Weights of a small transformer language model: 12 heads of 32.
MLP neurons of a small language model. Each row is named by its layer, matrix (gate and up: input weights) and neuron, and shows model dimensions 64-319. Each number is 128 + 24 x the weight over its row's rms, rounded and kept within 0 to 255. Numbers have three digits each. A neuron's up and down rows have the sign that makes its largest values positive.
Before each neuron's rows, "fires in" lists the words (lower case) most often at its 100 highest values on Wikipedia text that the model never trained on. A number after a token or word is its count.

fires in: "second" 32, "year" 23, "career" 13, "fifth" 5
L2.gate631:113138118118127093122129108134159137133103161095106094156155127142141149117140145148105170128179116092139110142142109132115141166122171137138100132122134101120115129156110120090131132122114145144129129143110131130081178134141134165119147136099119117095157226108155093139129120135119151130155182143127160129123126122127136138166107125113117112126090117113093143106095129127119104108086084125126081117108150108119100159147122149128123130104132143128133136161092144082131063132150116093183133122138129117151081141124169135155120125134140152146131133154100147136118151125134172166117127153144111126113134120140192169119144127125152139158116127123104152127153129108095108133099146096089130132135150110156150102127135177137129151163124124132126169153105115138146139077112105
L2.up631:128121117141115150128152136118117133152136126095166123045148148130129114116148131098136135156142154134140102130091121099144107159126133145141101158093140133164123109148093112158136098135091142144090105126166072117137110163109144105101129166118099108135143116127075109120158145123132129102164143096171123140138133118130135172130136123155107096082126093143113102095132109156149073167128164138106141138126151130154114109140136108148120153113129180137143154136139109123111186135137175114118115132151137110126112095100133129096145119141136067149115174128176093099109155130156097150094165111125124107115130100119088096144128168142147159136131131097131123148077098133128113137125131128145136139139119152103136168132120129130140148172100126129113126080131133117142125150086155

fires in: "gold" 23, "silver" 15, "platinum" 8, "golden" 8, "diamond" 6, "white" 6
L3.gate54:129098124113148139119151100115173154093113127114136134118157110095120130120117151123114085135060127134144097180158117115164116079154111103081132138157157154125086114114148118163185125122127160122122138109169149108114173098087163105135133123103120171155157119121098138156144112122112105145075147123134103163141128103139117125103155108127157159145158132081168130107143105159150151124151103144127133150112173105136144111108139119139158111148136107140127137160100152097119124126139095107112096054097145150085142184144139124102092154092171133142096100130096122133105097134086100089127114118161121141152117145123111126144118140115125093119140170116113121143097133127127154149119127074090162131119077137120150060179099093148132097136124132115124151110098140091130136130151139
L3.up54:120108135105132128107147103111152137124140114109124168141132101121122126119121149107105124142100136138162127179168096093174140093152126093088126125153154108111145146096131097130171162129148125103129106127159101116128175135102175091105132117118116150158131096118095132185157103168118148150081177115137101135174108081176113146129112109115114161131122130091155130139120110171122132128168074187129131158098157100125130132149129102153141098140127129147099121150153161076115147112117093113128128081092110126108200130152145082144084144101129116163107133127120104119146086127113078128144097128175114129142153129125130122171112142138142091125121166152108103116105154145129161111119161082111123123119091152122153121171113120160142128151110151118156123171129115113118146113151154

fires in: "on" 19, "a" 12, "played" 10, "the" 7, "part" 5, "held" 4
L17.gate439:159137145089117151121145129111108100160095106169111111137131125130132144147161105112111138085152125145100105122041137095135102177148137121111129127156168166139147142162176090138100082084071158118133154128135100131151123132135148120119106140114172142147151169126141108124128084100129077122079153138093160116096124138099120146143135091121107191135116096114093089097142103144105151133166131144104093118155162140137114125115116115152121148134137138122123139195098118130118097140133099124119151150072103127096102095072086144132159106171105127133130148146142132118131168084147147103142152123140118157143131136101106153087123127141144149103165124139168125125104103164151092112143113100119106162105150132103129137133116128121148113128147117133132085137168120101144111134124119
L17.up439:140140108145124155123142161121137164127081125122115148128107096106094115154130130126121132124063130113100117116134134132104100135122134119154171137177155166132137111111137145127144124132136120182143116132131107112139157166109120167158107112084123143133157096128106094142146108125117128132121093117152113112117128101132091105104112133127134102091108095121122084138126118102114153114077116153098141119106126171127127112115112102157140111128160068155094077143159163105112166139110126137124182121114112129117131090126115097113111128097121143129088150129118128119086132106152135124154138134099133118142129155095119080098082084126115123122131105162118151099101126147110094138101144123172149089122088111135070147153157093131146119156105138148119149168129135148153147134188136

fires in: "from" 23, "in" 13, "to" 12, "of" 10, "into" 8, "troops" 5
L11.gate205:153125137155126137134135080088128128091127101134073095124099097127135187155141090103153146111109084101121122120091138109084080117108141085134124109158144069119127155103159164102116122103019103088150136110105161094148157084189121166111106139099148147122100104095138132110126107129159141115125122117152141138156139134111127125109134119118140132116131155107140165132079114146131143150089148121148083106121096131123119181147103117140100178119143149137119095141150122110113150149079100101115151166120101088132099134110121125157171098081139105162102113118112109157108140079132124135137118119104134172129122124118124116127145152146136152132164132163113154157138146106115144108135129150115093120115078139129099118147132112172144122122120134102139143104113110150110107170101131
L11.up205:120120121143115165109165113141133096136087143128100099131087141138147146104112120143152107135123146118141135053122085111071109153151144083147142146130086107149114103117170143135110107107097171143118131120137112141102119143132135140106113118179160126124165168116114098135141109123133110123148139135126130192131131098130136127125100152130110164131132068106171126112134105087104110108102093134113087117128138134128142080136095121131098100154109104082130175134082134111138141154138136176113146121208122149119153115123139154132147136148113161145176109143102112106138121126169116160108138120093156124112118109144132160129137146125053181110117107169144115143160102129128122139124160161107107126140126111141118110148144128091121118132137110156127147090108124144131110147123113

fires in: "the" 50, "of" 9, "s" 4, "to" 4
L16.gate319:192121148142154188092136084119152145141118137105095076124115081107126149116111089098098120144115106081110149116128113153103113142090130156107111130161099106140082123115124089126147084104082115129134132118084131145129155134119090128160130127154127103146091153148160132118130146123096118166121162127093128114192145115146087138113119082114132122140123114123140138126098117157146136128157141144124134142124110122130100138133169131154135149139089168135127151118109112105137132127110120115148103111112128054167119179119114145099113106125105167121145116169099121116101142114173113151108110110157140141101139112110138150108131130109152124153098182156087094145142140121124142097181127110156130089131152151100120063063080155155112129131147117097106123129125147128126137098150121
L16.up319:118136126152170189114092131159115090132134124102152129115135116137147146114115111126109128101118119127148084104132155169097148134110119157105068064090120086132139122118156194108112115097133085159138141167163152151096161119100125110132141147134129113138090114135118123139120087149172178147144102128130110100135119102143126136137154102107100100115141206154109145150164162146112145129133130073115128114153140120135135126117122148162159116120126160132117145132132137140163082127091143133106170109119123109130098078117103142113141110152084126170158096129126103133142121151142121138113142125135092139083158123156080140098120088119133140086134072140110079114166166107142131121130148148080080100158127150136130141160119153128098079111151095075114134157112116109121130132128143

fires in: "best" 29, "hard" 10, "medal" 8, "britain" 8, "time" 7, "men" 6
L2.gate357:116135107110182099129139103112152153130138068110142104142163139114154125156122144117116136094118130173120111169136158127110161145099110131142141117138138082105143109126119112146100103120096142134089117139113117082113112182085125136123113130107112152160140164144126154133110130165139097145108125130162136161098114124121122127106131105121119141117105134112124062114108140116125134131116086192096106163119106137143110135111139136138163104121109143143044137161128124144146122131133111123140119139134122113127162189116136129118141100108169153158156121134080104145189137123167147147179159128080123078139100121161169157114124140115139143126138152121116143106138188134139162124122118155114116183113131128134130179156127124108117129161159132116160142136159186120100126192128122
L2.up357:134145116141134122126124164114133150177143135123092128129144118117113143108110151114094171119110128077072150131137090125093152128166104075110187143145163141152129115171142119101132127119130111125148101113137157105120162147151134090138171114117115104122154169130137147133111173144150092103135139107166095149122142129104120115126104117114069122078128098110139131125137119131126145123066155124086133115157149082144103143086123154111115109150127118159109113108129108187156123126082145139163107125134135100117101116110155159097095118104138145164124128131114110126131161115162122126134156131131083171157126107197128141134088096095137154163160109104114167153129142122096113123127121113128143143137124163088111179109148102145104126131133125102097106124142153099144074135130110

fires in: "he" 75, "philharmonic" 4, "agriculture" 4
L2.gate77:095154145129132124115143122100167145097147131152120182091176118131130110102114127166144143124119133164122137095102125109092104142111152151128166131063089133096151111131096128095128153109103132152143113096138115161146113082157112101090140123143155120109137120097167094124116131158128138120118119176137112135151121128146139138118124134111109123138152122141142154115121109142127110147116135078139140125143121135148129125126091150147110150099139108133083153101165142127147118133098136131152119104145136106111072147077153132134111136161129109144116101103127136166176126130141152156125137110108122078132141139134168133145208121116112110151089146119148152157140089081137081106135096110133187119130093119094130129124134136109155100137100150125102127122132129165147130108100126
L2.up77:108137100117084112143098082160141145155134089138106107152097104133123139109123113122159166086097119148130162143097113088131091153043153109103130115120127114093132136103069106114119178157104143091087149160150111083140126152117114119145156093092161059142139121145146165128141132172141133125172087119156136126101133101132112136135115108138132147173143163143131084133095138137105147122151084099134121158141162092154112175161137112146065151141113149108149126130128139126082136114075143134141140123099132116103155100098101136156114127129109197115151100124164119138120093103136130113154149138116097130112125131128164140111136146117080143150130135127128143126143167100119122120154156143114133102125136155110118099132136110129117136121109147165132142121116140146119095150134108

fires in: "this" 30, "that" 24, "each" 14, "every" 5
L6.gate227:084108109130114127106114133168145154126084130124114118105195121138089135163143122097131110167116082170113161096103148143120093099141118123149180137131112094125121126159122150107105112116127151070152161115136148120117121086110119126129122070148108125135130122158131144121105133137117117141092118110148098101137139159127128134145102165106124144130114169118102122147124108132124140138152140121118117127138094121104098153110141098100135117096142083124119102177117107127087076091100075162132134108118158130140083155129169165103141142111087069133135121164127130126099123147105142163136122085132138165107108154141128176137139143134134099086103119105105148105164146129147119103139122125081124120105106141138165125173159121165129118154140141094105164155151114116109123148157113
L6.up227:134110133139128135118160128080112114129099079144105131158131124155148100136118122122105126129187166141110119119158124113129149152177181144103141132126124094095172171143118141150156147140134124153132161153160138116099141129126131125151105131140160070120103098107156119164144135121145144096108115109123111125123135159166146134125109088157107077175088155068143114118152058092179116094150120110119145108135122086127153179120076115108165137148119140131101144069153083123104146153144111134112139118090161137125127109153120172161129125139115173126139111121130120072136170131104151142095132132149118140096084112096139094105178120091137127101140147123114084132166132129181116153126123134145125147157150090116115164145136208094104140142107134098142131103126140191127150094139158

fires in: "from" 81, "between" 7, "jamaica" 4
L2.gate828:138109144170113073146177145126084113111110126155130090122158118118108133160120132153100144122136119164087144112112094142157148132125132101106145096156133165156119134101135109138164151119100131098130142101130145119123110121124149120152084118126138128138130177134161133137141130164074160127118165094112095159152091106103137141126134118113173147139131104092137149107162118160124080148113126127086135075132126152105168124097118110171156087154121129116134132167141113121178136122094132171161142119125087137106132112114119148131131135144112149118118136103117132123069072120227139127157138101138112132136132110131106144142122058121172110112085101104103102085142098102133128102093120115098120072159106159098107121208130132111126115118169121171103112101107080131093121112155111
L2.up828:111113113150140111105160144183148106093103099132139130121118117132134176146159114151135104122141133133115139148118138129140136086103149085122156149083130137126067084116150125145176149103126112087098114088116105108125123114128193130153145101100098122145118137110114114085119105133152151157158152095108141153151116099104141116123106163149168173146135128101160126093132130090111123134107145166156152110134131128083128112142182113130105086138195130127095116148130089091135179100136087119099159110161100116147130095132092087111172140138164125163134088138129119101128149171169114107143118090183122138148119127125140141132120153141147144106129121166101125123167105140139130148141125123106108096141145129090105166111153155125167122119138129164077125094080104149132141124118135

fires in: "located" 28, "born" 14, "grew" 5, "pledged" 4
L2.gate168:090132133153126132149137122140131136129114053136124121137144143138131136156156110116098125114132144136158132137098148141163085126147109134101122133144129110112116097138118151114101142135126158160154094147175164113131160169157149125173116161112155137129113144106158100158132076142135112124154119126146104125145126102141133145112107160144091146129092110130097072113134128146123130096111149105102129105157099143145112132106095099113073102107156105091099133103154126108100116146156150106113135116121137095113134137107158133130127117139107154155098150163107117133153173091103200131132095132149151114109118117128111145098134163146085156129141121179106148114150106157170089137132071126146131140123149165096131129167170110122151137130127040104089135121102154163163132107135123
L2.up168:107141140097168142148150116135143130114155143164100141169153090131147118076138131112112127122144093136163133112145134124154143147093127142096126148162128140136123148129122119116142107154149165104126091107163187131125114138111132124141164125103147113147125140139128175126138159151143166129152109145140162092080145131191110121091091157102135154090124109121095132096124125137119133085174051128128119131125100101141138096101121162118134145168140137104144098162101152144108088138095135160120144124096150122166123136124107144141121152126137091116136087124093138151137114179192168129106101146167133122128119160111102125113097120095124104121074135129149127152136103153129112123125136136130175128141118106089136129117108128183116134130099149125103130126153115179153117135122092

fires in: "team" 27, "it" 12, "to" 9, "from" 5, "in" 5
L11.gate50:090121109100076114170093153152113118098082135126121136124144132125123125138093142135123155161104163098100158143138139117139113129096131123124146116131091079170101125147127108131149129122135121139137096118133152132147100158147102159129116084138144115145135149140076121140107134108139132151125083078194147150082134123123158099137099127094122129109107164150153168139117148119164154131109162146122078155180128179145141169115132137144137145095085127124130102145167164143095134139108167124106182131144111162097088126113122121135135127129150128108168088122069102168149159132120106150128147116134096169101145088132145149108152125153100135127110122118146115151129085138107127104127112156120178139089132168115102123150163124117111120156128133149112098129141098152118074112167102
L11.up50:141117103125163102139114122142140118124115113087140183147116119102120167149162108118134105146105112125095112146092174102118141165174135124106105152106119155117097146116112136143105179098155140163120142141127118195112109174118138096120129112188120190123122130098123124160142075131152099146204170138107093088106153163094097147104107093110106127093167134101144154101120126138148131120109112152130134095119134157150154107109138091144136141109098136163143140108088129099122101134112115122190118070119181131168104132116156104177110097138159116135155146136108144160112116135136134145098129132127131112075096132139126161170119105133153130129149101149116147116124135119100171118132145153143062105115165105094103098132103099165158115142157138108141104163137129138150121137134129

fires in: "year" 35, "medal" 13, "time" 11, "treatment" 6, "hundreds" 4
L2.gate20:168122083099080142169132150089136112135156142114142115129130156135104134108183129146161127109131123120138171117114175128130084108114121150145147122119112131102140115116094181125136091127149125171164116128177147206131150115149191129126120149032153176157123163126125143150132133093096156136139169117157147146100148131126110088104148174142149130125144074152103189135098077114129161117106135158166104153112140136152197156140140162172110124107132100150160144132121102163120112129170135122132138157127143159168120115105130116142129126126061127121096130164122147110104101143151139126133123103129163154128095116150135136103145109183119148125138124113141126071119103128168137151125168113152144147115132114139157126136072119089121109133141150132136117133101155168121106100113125
L2.up20:135142154136107106138137136123131143153129137128189124169126105122145136128126151148130174144145097123155117107112096107095145071115119170106090098158142132123165124121116102119168098108144106124143112081110138146220133122177137103069147149132127131146114125183104139114151157126143123094144209110110119111106129081142131118140091121109120117104129140100153086114104134131118145100132130141140131118141147155109150157129115124120158114124145118151104124111123157147141108119110148167136094109102115132106106074111096149145117128090127142110179140135118065108119164164102111131113124124162158086169147163122118116105144119137146142119149102162084147106123139121083117115115104109143120120145148097094158165089165128117132157144092138115127127116140149076131142131137115

fires in: "is" 41, "version" 19, "versions" 7, "earnings" 4, "eleven" 4
L2.gate867:145118107127161133125125093169130127118137116167084123109132191070142153091166163124121095124064159159135117111118110131142125077134091118098118155140115123131161129107141102139123131083147156145126137106136112112119104098130138133140106092168091089138103167135130115089121090138080159152132099134158116160120133113096145130080128104114119124132141137131092106122130147088140122118104089171131141101159188142119102137112167141133131115143124182124116123127085113160119106123094071135118116136129137176127095116127093117091143120108114157125085103133138120132117117109140110135142165117108140150139154085123110095147137147094137109148142094083184118097091126129137120110125109142145049133104089107104112130093157133151150158112143156156093094149104119103139097100134117
L2.up867:160130111160088117112106064129132125138099129140110120132143130154140076115113121163119066118135140094146108158125142129120126133124092072103135108141119120092120150131143135131122121105106127132174140153158161155086149117111113121086134135109137151106102100119110097139152111135106140124194124102165122128100117145107112143144161108114127158139126097154086118127110122156148089118140144121155138120137097127141116112135135165127115122150151101145056140142125147113147134129125104073116091149082143131146157124125141081122093157128119111146111129131068145124164135167123127161139116151120195113117125102125170168132097118121086140176144121143150176123170153110126132103167146116134109157112137131146174134091168070114123107148149152149106092150127108145083144155112129

fires in: "all" 32, "any" 21, "few" 14, "sports" 6, "alloy" 4, "pearl" 4
L2.gate215:119150083126168073170122141147165150136140136148188099114109097103162108114137155135131162069172147151144144128115131117107114146145164121133119132108129162167128161089130128143150109150106104121079105076134147096116157130142129089126147115113132100088126126088140099126127185163143132120113142113133129130102118123100179145121138094141161159111190120126125122097105148120145114091117089097147147075149133125141112110142158149123104103107123163109096137135111112098118138143157112130095135113133124096157166128169149130147123178126108138126157154146089092132120119096095063176112149113160141140166133090143122143129113170134101151127111149132101120106111135152071105140155136115119124132124119150136106122105144124111114100149111109103148180068145108130128169151166080
L2.up215:126156137091147158151139090124105148116124168149137126139145082093101159111115125153125137069171101135128091108083158142117107086127127103174137125114144107131156127144125134134137137140141143145162137132150166118115141141107149152124102095167080114128158121141125138150095134116128148118126074095102096167139151139106086154129117082158112118134136162089142138110127125122115174160122140099126136136151171132110157140096116125106120088098116097113149154137161164146135137109095141129119125127105140122135118104132095130122133059123093136087099110115133134153160148177142118109102125142178102158110139137149119131153153088103128094144187139121129128147139154144110133156139116140128143132064101111162109160118158161130128116131117166135158092131105134129164125119123112

fires in: "this" 23, "that" 22, "each" 18, "the" 18
L10.gate267:105131112129121145116168101133166125138108141099097090150151123165135162118119163103121181107105068119160132137132113159073076104153096143097162124155124137155122133186084114133164113107092123079063134137115113118117085145085124159121128132080137141152118131114135110093126125106097116118147083133099121138120131125124108170126164132100127123153150102130089094116133126144121146117160173130124150141172139145128119177121102143107133168134117116129115101151127119152121120136103132151146125135135112154158131138176142083119153142120101123079162112121108132187151130119124144121133155112158108165147114126147147147129086105147120136118088102136132146130149067124162127119133143100124096133151128153120135113162112122132130138099120103086129130141090093138132107108118129
L10.up267:137111158113154140138099148110113092126110144124091165118172112116148150150108141109109091121133155123130116142132131148128171073094106126149097181163151146093133137129084149123108083116148143141140106137107141145068155172123164103121120121122143140089110118117113139142142133125162128122133131102090125135120128136061176139148164108127106108188072122172143132142108094142157097130131168203102135082144126119152113178119122132154122108118103153109073105143165158161156110112098121175122158119114142119126147134125142177111159116147125151112127104153116109129151141126135090144083135110149142134101116143110105079098153136092147145110108145144137120082138129148153134172096160103119163142159142112120123119127106134164179137161144104104102126130154140151100163143138144

fires in: "to" 60, "can" 7, "before" 6
L17.gate526:144136119180114128112092136157155145130127123105099140137164171107129097143121154123108131161123119133138111158120111127160120119145150108121107152097143116122125092125143146144134120164123150099147155162088159124130117177121123127099106094115142125185123106109134116125137109152094169140128078136116141119133111137097090088126098114156157148141142109085115168153116115107115140140101118112133175131117105140142103117131114112144100126138194155134106120128135144093134124181106176155123126120116173159167126111078110123153196181147128102144116125155187089139130106147106127135119092126139106108100159128141163118114166149140128127202148117121134134124065127150126090121122134137110075123147111132147100126135136135100129144147127144102121173084160144133173122157173121
L17.up526:136122099154152086102152125112149104099122100116140137106136119077145147093122156131144115141135142114130104126129120104106099119124094098147112136120081074140124151156112172161143141161138100137125163167121115127115125148138114146132150125189121153119093145134130102123119135156152188108157160098142157181133154117100107150162133150136073101099139126125166129108133139097136130143117134111112095143128106155105169166166134107116116136110079111127153091157101154098145109148100156152107115160113082167167108114127114098100165143140102087168126115106150119140119105159146081179111120131090180108116150124130146152148078141084090153136129125115154129102169128160172119086125099122117106112126140111121109175088126155107148114093110136109083116141147137134191135095164153

fires in: "ottawa" 14, "way" 13, "state" 7, "end" 6, "counters" 5, "great" 5
L2.gate481:142140153118092170130136142109151116118126138145092097139134125120133105093144133098137093079092172108120108163091101119097138139176121102164084150098104103176158107138131159122113132107111134102133146131124141144107149120092123150139134157156108143141119118136155127125103139085110161128094141122120176138113103117147140137132096179165110119086131179165139098134117114118112088154125124125116105083151096136118119130102172116143138116137140129150145125168153126100119142113132131118094135155092132135171100141072106121085152147113142170131149178141131137103150149125130162090144085125127133124125168148150142127158146115099083146117103125167106112117101157147111130126128154129125161128132158104145125121121104111159063105150114176183102133134147149171085102158107148
L2.up481:086147129132129157153120164127140084133135112166137133121160153135111118100126081140111097097120184148136150142090099098149154085145112117125113159127106156158090093137118160169128102136130122089127129096053144143201127104155095150125155114128141108111137157135133086119116132163114141110078120116131116094115112101152140137140157122118120099106131124152164125149125112129089149139141184140142134137138127119105108154128141139122114162093103132152112082155137135170157129168161116154150163110133182123121136118129116145156104110157116103091147101137106158124155123126115118078110134136179103136118113112110108108151109140135134138129119142116110121135106133097158121086169130139122108096132143128149104142140148112167121092165091159102120141136082114162155140124164100

fires in: "all" 45, "genome" 5, "alloy" 4
L2.gate620:151135118137108116181142128167156136160179117121135116119104114113161171142140167135124126148164127115119134125152092137174106189153122146168136079154119103129082132142097170148177131094121133125117124118085135117132113146172154111157097130135167158125107078147122081141123128130135102119170093091089148098158100143089152154125123145129118145157144153176118103098095094118146134105118138131160110100119124103144138139134117112132146133099167109132114104142133127103118118117169129141112103096109158128134120143122116107142145120144099116122153142109108130113103065133120115148121140137123086122121138124134160130097106129152141168092115134131116116133110098148149133155145141108160131132099146078174138117121138149120169111077167079135164118142139149136152123104129102
L2.up620:101158127196140096111107103126143161138115149114143112143145106076120133111123093146097075119175099106155122103121127126120130137132125150110108104127150132100121116132125102160149154169119100112107142143119179124091155104104141153139129136156127132138128139134134116086113098127162154175111135171131096184098115103130100110153126120115150118132139125064082138096124129118117192135129106130126102117179122120142163103164124109142114102194120127119141146104106139144106108097135140130125133128102117137173106093123119186138118113159120118171142133137139139155092126101129144127141109107106133189121123120159117127130096127153120103155131130104117112116164121138119160094152142158068170112121056143127146152088118166151137132154099182141141134096130116105141086104141125

fires in: "in" 18, "for" 11, "about" 9, "on" 9, "to" 9
L11.gate534:110114116071123128109109155094121162092115110129157142159149156119161108137069120155129127068117110113103140166113169128111080123100126114138103107112068104129146089154093157156160120108121138124136148086137119090149132165111139174084098118143157084149147135179137155118164186146112114091166141117133124154129094107097185103125132141106112125109100103126121117118145143138105113151157146137165122116129122130150122096136098104179132166141158125082149125122124118102121124140090137152133093172097091151136115129147108120166102112121156134138136142122102077164145081109113108131134162105151173112110091151093143131103120123151138121166114103160140101123105130082099158175152158127121124167112100118096129143156151109136170111093149141115107170136141134149133116111152091
L11.up534:132124131151117133136130127111152120139137098129121121162157132134109152162161160152165135144094156121157116129131108133091155146098128150164148156147096125164112128124165131100096166150155163153128140121092114139150132092097131148109134153092120124132096160091146163130143130086116134155147094090084128111085105058101180137130118144149136133138164112132127104189142108157124126094157106172115146139149177166123122108115098125137096141128144133112152115096124117108150131135126115139096121173146136142096129160106160096167112165144138107141091133114150181143125119075110129117138159152153116105148124088108150099110150101085118154164110127143140072166156151129106141140139118150109117119150108174138158174108137093121107126133134108110127163125104137129106115104088112

fires in: "years" 20, "year" 13, "time" 9, "month" 4, "day" 4, "season" 4
L6.gate534:142102142174124138147122154106147142139107124093118089138151110127150175085149121162101148090094153128128122127175134156155113113128131109138080172137088128114159177123121129109089118118140126130139109114140138119163134168145176109102114166190132144126135144125073102131179122085110174156177158133071142095092165115150174166079095150112138115151155068117129117153126151131114161158138150094115092124127125133127164123159096125156183192136074157130128119123135123127113111137135119119126062102146087075102130151107123110141104173134102126160112148124119122145136143130135118144124135118140112120109140089145165133097117139092166110120118145116106087116105140136140119162118122167146170169147133128132124095146132143112130115133119147135122118142072096094147108122131122
L6.up534:114100117118127171125123172138104141160167100141117106128162123134120175159125155169117102127135127135171124132132136135088120107101126133136138112117131102114093145126087082140118113182135150117104146088118079140149143106124115102154089124119135113115102093134152125164082143118168135104099112155152134099175079150133094162092186131150071087104132144150089132105148138141130162110123119116132113154091134167152117121109128113158114102119127110137147117131102123122151081161134114148114144087140092161175092167172123098177112116130155111088147161148076101172161123074146154129147100154089159121127077125114155073165147105113128104163146098127152188122162177163129127144101163142131078123113140133136097143133135118107127141118116092122139089102095160122137137110093157

fires in: "career" 17, "hockey" 8, "air" 8, "football" 7, "medal" 7, "atlantic" 5
L3.gate820:142121121130117066130142093143107132138132149131118129158121128172125134135121138174123076068138135149152170142151159125106121109150113116147151149104143116167103138135120101120128083093146160141135172111194144141119127066115118095152119139177132163121105151107120103136077089143122113154111130122150170124129138141139143104097134130112122170195102140156141102124127112116133099155127121130127147137145129097123147113135180107143101164124142056123146148111115173153087092084118172150176122129112098106144135146087109133078116078124122073128058154115097148133139125071118117137124100125089153107125090122115159130149108163108109117119107140124110143119133148156127118086120129151141101113179122138112094136141147133175120112115152102163128145133140137118113143100118130
L3.up820:130150118158142155117134120101194097160108102131127110107152139087112097143141117119121160070102144100131146101158130136125123107127171090137105104114138170113096106125120134139107121144105174116167119118097136143146137110137120124133109183121167126157145125110165131084103146106158160138143109172130124112140115142144135126102110114137148119102183132094127162150081149149104121119138114182149131139127130117063127103161119118124096139138125082130128117123156142169156111129082093137091132127096079117152126107117122118183136104171139073132130134135094124161158146119111158116156119093124134132127154138144095143141186159090127149128126131138072144116156116158110142149113130136097114153142189159104123135102122110135140143105083129124119119095138145096109168127126113

fires in: "year" 34, "season" 25, "award" 9, "decades" 4
L6.gate54:146085134138155113098120127141181099178106074149124154125111138091102145115155108146170128107122111133140141077107131121113100210085130136122155083131181149138086095101091120127117129123148117162116126183128129150096092152105127123136089141107111102093096103168108153131120150122108108115128114126144135123127152142138139126110137139145104158130132130114131166151110131144106154080128159114152097125138064100152097109101131145156137128133125131132151159141105147122116109154109150133136110126144121165104094175148136087125140130161158178105164066128067145110173090084108109157130119105131113109107135155104158081129123196137095138150162152140139110101110126124127118130153135110134101152196128110061110142127150110100167146131104150085176129147117126153162161136113157
L6.up54:097140139163136096124078134131139106177116110155134100110127116134127165136144121125138131091123137149168167147089114105136147138099127078105105082112168109133112113149077150148134086157156136130114111139119139143158127106108117108157130158108132102086114139135119144106161121139119106085136112111121139120152153111137126137105176129136083170128104144096129144110145137143139161139101146103135118131111106134137178120085180168171096160136122098162151076097130129115127153143117157142136154153134122097149125185147158124115090136085140154172142100145117126121135114124087109139121124104160139107112157124112126120133094161144129105123176129145116132086166144104067149107125125120139149159164159124125102091099105085109133095099130146116170099147134176123154120160132157

fires in: "in" 50, "000" 6, "invariant" 4
L18.gate411:090106161110092126152129119152117133121132162126140133103124163154153151156131122137128141126099102143097154123149095154163140095082126172123137148128155136124139107104143124108124108143116136164106129161126119144098167156146105131145117113124121078118119146152091127132141118058125131099135150155142175121104124114142127118136151150105157103127138140095155169135181131074027124101085095131124127147143116125152190096133155129130100127121095114065146082118131154104131117136141176118119125057147135127153116078140083167116145119149159128151149124138130083152148117156140121160142156116122143107119099136147125131113130105156131149136091150158110109157163142129128109174076129132142149114117111128132109132149129143148095149129100157132162099101139137159126108125138107
L18.up411:156121134133151156121119154142130161100140102147099151103107122133124141161142142154118181135121116153101176142112101093133109119145134118151136116120104146108107113140116137130163126133110120123099137153098163138150099105147103126111133136136119140125167131112111109152123126132159151158125148155077120116149097118142129108133110107118132112109087129136129122101118132145166161123174166102122105140091086121148093128172144166092136136171142129141160109167100175086163157094118120115146131134169096131124130123174103149143129099117061111174179134140110164111140121133147087145098134113153154096108157161109151086144102133132113164098141107119165149123093084161166104140131123129129109117176197134161142113074109115159123116130160140097159186164114122101142105109120119

fires in: "in" 50, "into" 5
L17.gate790:097122172118150105141148118096114140145089138132123147114137108179154150131128152132095116175110136093091144116122141110147122157122163124113116144146097135112144093134135119094113165115090127146140073120146136156119157131125127196115105118128123172152152128134156096116153153126149203149120144145159110096127148153155101145127132115151135118119134160113147118111125136138104102128115151119141094121127139109142102149086122070148134133120125133104125123139153134152139101078129085103079147135094120135153105155165107138173113119127114170117133174125162094119073111111126108141150165095118135133099167160074138083151091122130120117132078142122091147118103149153116095139096113139107127129126113102145067098116085124136103130144137120128146133149101118182117115125167145
L17.up790:156132142131116167144153142124128146122178163137145126094131156148168130150097118151103126104098137126114134119106106093089124182129095135144117125145076115172140091185173156132156135137141121136138115120173135177137109088092151108156117131169135155123133124127111162108164075122148171113130106124094115095106133148165137134151166144137117164101124130148125169174093127101083130089147080130098099130187132151104123131124117112143142147111106137130104135142121154143087116151091117110141123118079142144156097124147125093100108136155139129114133114111153148132118132114161127129116104134140176162120119102127124158133134098139120116143143092141183157146119130160077061152103133138175092090139139142122136128127189157174124139174120100116151172120112160122097112141146113

fires in: "year" 35, "university" 20, "claim" 7, "lawrence" 7, "season" 5, "swifts" 4
L2.gate974:108149105160159134114124128114129127137150101138113099125106110109117116137142141120147126178124131162111130121113116109121092156130180116145095159142103158132069130085142148134115124145145151155112098163134137107126178092107145111161142102110094157115141123046132147150160137091138103139167110100120178145131114101160126132077121155147075109119143121140124161170126126119156156143129147176083094114134091141126106145124077142141080118137091167137146160113154126087125145108093146150163148121173096140130133137175145127114147114118123106109085100092135125074140125110112121117146143129167102131138149148160099164144148170124131103132105148131172093139152116131176130146129119101136147113150164154110111116148112103133093110132132119134107163078135145118128116159113120
L2.up974:133097137116169089185152140151134123146103078094126098123135096126110152086100147117125146158121144133093095148141090134126136167128107140110079175121133134091094101169099115123125142098116115109137135097131112120088142088091108150127098093119102126123141133107137119160150151155099134087106120172127139153167113191147125111097105156133074090161112144109090148088128152150115139125143133142117154171143110121154156186100148114150095146137120133164150133148168145097080133118102116087159163110154123103115143110136100112116162119105122096146116118127144097093114139171083153084123111112109126106124161110142083151111105141112135097141119112133136144093100136196103099120162127169119131122143146098105137135174125129114103129085181127136148141103130166110099137149122125